config = dict(
    d_mlp=1536,
    norm_eps=1e-05,
    parallel_block=True,
    init_std_up=0.0224,
    train_tokens=598300000,
)
MLP neurons of a small language model. Each row is named by its layer, matrix (down: output weights) and neuron, and shows model dimensions 96-351. Each number is 500 + 50 x the weight over its row's rms, rounded and kept within 0 to 999. Numbers have three digits each.
After each neuron's rows, "raises" lists the tokens whose logits its output raises most directly, leaving later layers aside.

L14.down827:433482555543540468475459483471445595486497454547497489495550488437443513516547495413507473577530498471504499501461550366452549483472516446490459432457549476423392429420460475563530538480490455480591555524447529385519456579597534480510461534500469450476461574489492574514547603526533493463478453449481456535571519491568572547554429428515507517574571453525475505510473590480441598537526543538506532531554523480437486536546560373462531463477480541497513430463471532543507448472532564497495489542423519505487534460575506425556507540518567506525515534546490603539463505552532482381415478526538562569476526493492532519400476506553488470513485424526464399414484444472600573417588470536465459531439534481392515455515593466505484547552552578504547597447537529520458477514557472
raises: " which", " whom", " whose", " where", "er"

L14.down951:471517502590431471424519510479485395503468514578542500536538518467634486523572565471458486593465448589497450440424568513493560441507549461531517448466493451443529518560377524446555443534503368529525488437500482514495486456514496436444435500359472473450505427518459477599437458514546564528532453570356421604575496587533479462436445547513539483469546535445504572534545494464582489436483489423581429498513561425572464513483491497501549509504511409500560455541530497549540497439500464574541478514571519488588487514501543497434550590545523457472380536537477472524458457470547472381533502528511559453391491464594469554461450456463497507440467551510490474498468454529422491494549556572576486562482529490498588569554561520499500479488508467461521472543551484468532560520480549
raises: " countries", " schools", " cities", " districts", " projects"

L14.down701:493490512593496516380520572532488441479524462496597558502470420490491406483527529563567480626509552489528571460534483510486443449501516558559398535553551554477468495547436543535434406489472622470544497471475463552429588479493437562422499477535463537510545563449488553432436551449593502525539496547462496494454536430425441520568490475509496504498509520395520600403475515487521507543535517445474519517487473418375471611479561495483536520489559456599415457596486489437520404416561508524500433510540454492463475526520419490504487494581468524526478546375455447510582499489472514554456436548415476442508551420482497513493490432563463497498508462372446517509459459466527487440538448504477584560627462502503509432498525594484581564502638497426420430546548503452467463562456498
raises: " while", " since", ")", " by", " ="

L2.down1351:456467498443476462496521477499567510442479460547535477508374531435477535527491541516436489498414541422479528610482519474537538592453443453558517468502489441438498535610525496415490418508558576514445428421501526527461379568458516543547544394531555465442427561482503497532621477475457469516572490466490536531482540517446505463472451485504656517559537571484619460455454524471565455457541441439495500420472554466442477565497564512520489533447502507475396629502637509539477445478481540524496479517577555473563521529542537530498535442482471541458436496558480516469536563586507517435543456496408486491456513558467518486561429439554450512542551450509466406568531449523530419484468557533540410589518517534450534410551469525484479560469576484536528429490429644495618428457442499
raises: "\n\n", "\n", "{", "′", " %"

L14.down1031:460447498493522504461521463589531516518486437590491566513538572554407460611428471486477432545579547616478553448475508533438523436599549493430491475497458512476470550554539490492524534456538559567591451455507420358430442558524521491571521528606468568562522482518537489522537579526532485459633433638427541421588499455513538501493492505516521410510453470442425497561459487541437455525429459516392521487464568519519422519538461522588441494479486483417517558505471510506469510615518532462450587441457571496512509526464499529425476478520508564466554472399438509511466506540488552555467504475478535572566553510530481544461543472545581552453513594553465371487466504494574481545545489460428505480524461442503497398464536480494509557469515440451488502567445454455456480487562485
raises: " February", " October", " July", " January", " August"

L11.down343:514516498570474456514442540462547449433548432436500434583518487512571549543464466508391433491514476466515429532566457486479476531469449518533543438486453502471534483476513527488529485521498470507497583427508540490522474482622459514533565552514556562470477476519643551471531523532481538495413516512542472435458537475478570470532574494580503457553533513491422487477485511478546362529469482529466595476330415557442468567618432542529359445449492572506508528530567504526435492499576493533425431505588524407423555407470508469516510453406389561534590501591512500505449615537513444504503528540478545500540505487527450458486522571495427481491397573481427534523491542436432522542587562469486553493556465550485543526509488520511565566558499405464532536494614561527536486549478403
raises: " Tokyo", " Japan", "ō", " Fu", " Ko"

L11.down308:429540487389534528558456510485466545526487535431477506491493474467472500484549480604479575448533471483502461399530554558464477498479518501515495527530578457566537490511452468434578419497558668495572479485419569452583482522514584457499478506463493372487482484568492490568506612530467496519518544530466422471529587532410581585523479527473472542514526500491558445464441459507444523585470481486628515474432574423509535511413428537529549405516498565458517570563513371473526497509516516427516569567514464439438560549471514476556480604502459601535443546470516440477485495456489559541567500509620619497477530446479481491526420507471542562516512470466595462374471443471513468481574453524479501489328550419489547532509557510507484598453411497535524589561461574504539464410565510
raises: " \"", " “", " '", " titled", " Historical"

L2.down310:458436548570443417434421441533540486540470459460562489456409482496527585508559530570494515440564536509476485583591550511413529440478358556564532412521503554536528432481504496493465512492515511472523455641433537526462492537459481464592567481562490586447515536529530520538520445450489484502504492416484537478461459464495558514556561480401480475541518522502442526548506506509533539563457463553435499554457517449532573525450594465586522474466420522541456548549560498516470544487532497515550468466448502463494540564509523554502520485463423524507525461485442511506622520526510429465408554492476508464457461475468555515450592554491418476441512464505460519510531477522403450633552378428496507487539485559470458457476509445448434552614480430420468500432418533541653557452517504
raises: "  ", "\n", " |", " =", "\n\n"

L14.down1047:439614493477484543403449498500497497478510533465480498605534472597467442496544520497536545556599591421488503495558567441472459538554548439546518484490512493504527458478598454610394413536494574524444489457486536550341510555532550455452460489559478528543492444528439505384443565533445508531450504525505580523533557408527384523469526477509517496552538429404507447536532546498561494517465478462480531465462520452472534563456514558582512520521570551564512477421567559514529496451444526560452501505492406503482405528528507572466474595511517542522510407532491499408482458582528438523467417483553559582489507546483429437525537407473439465420577443496445398513461547448490581572498492518490475486542503554448468426467508493490512508515454508579449466405532565489604526556519476
raises: " themselves", " himself", " herself", " whom", " out"

L14.down805:501491515531481468543543517496587456425462557583513506501559474537434512526531557473573492435527535429492584577472495428445594477569487501501512544508468502555437505542513488466493487534486499479480398494528529578483508494481473508532551529531447506574463495533454461548452528522435537585525398432438518535529491437528531399423558527576492447449464468509482488591340463525457473558452534417402557487459552526573482408524460563465543488532501516478580526486580606538381545530559564469503504526470465476590534595484452461519552624521429468452387659379453530462447507494562530539478534510498477483562446544463496449482462544526446480508508511534454440491595514498511540526584367501506560541460440599359575505529450500561502548497631528457526491525483444530494543499536452
raises: "000", "02", "03", " seconds", "04"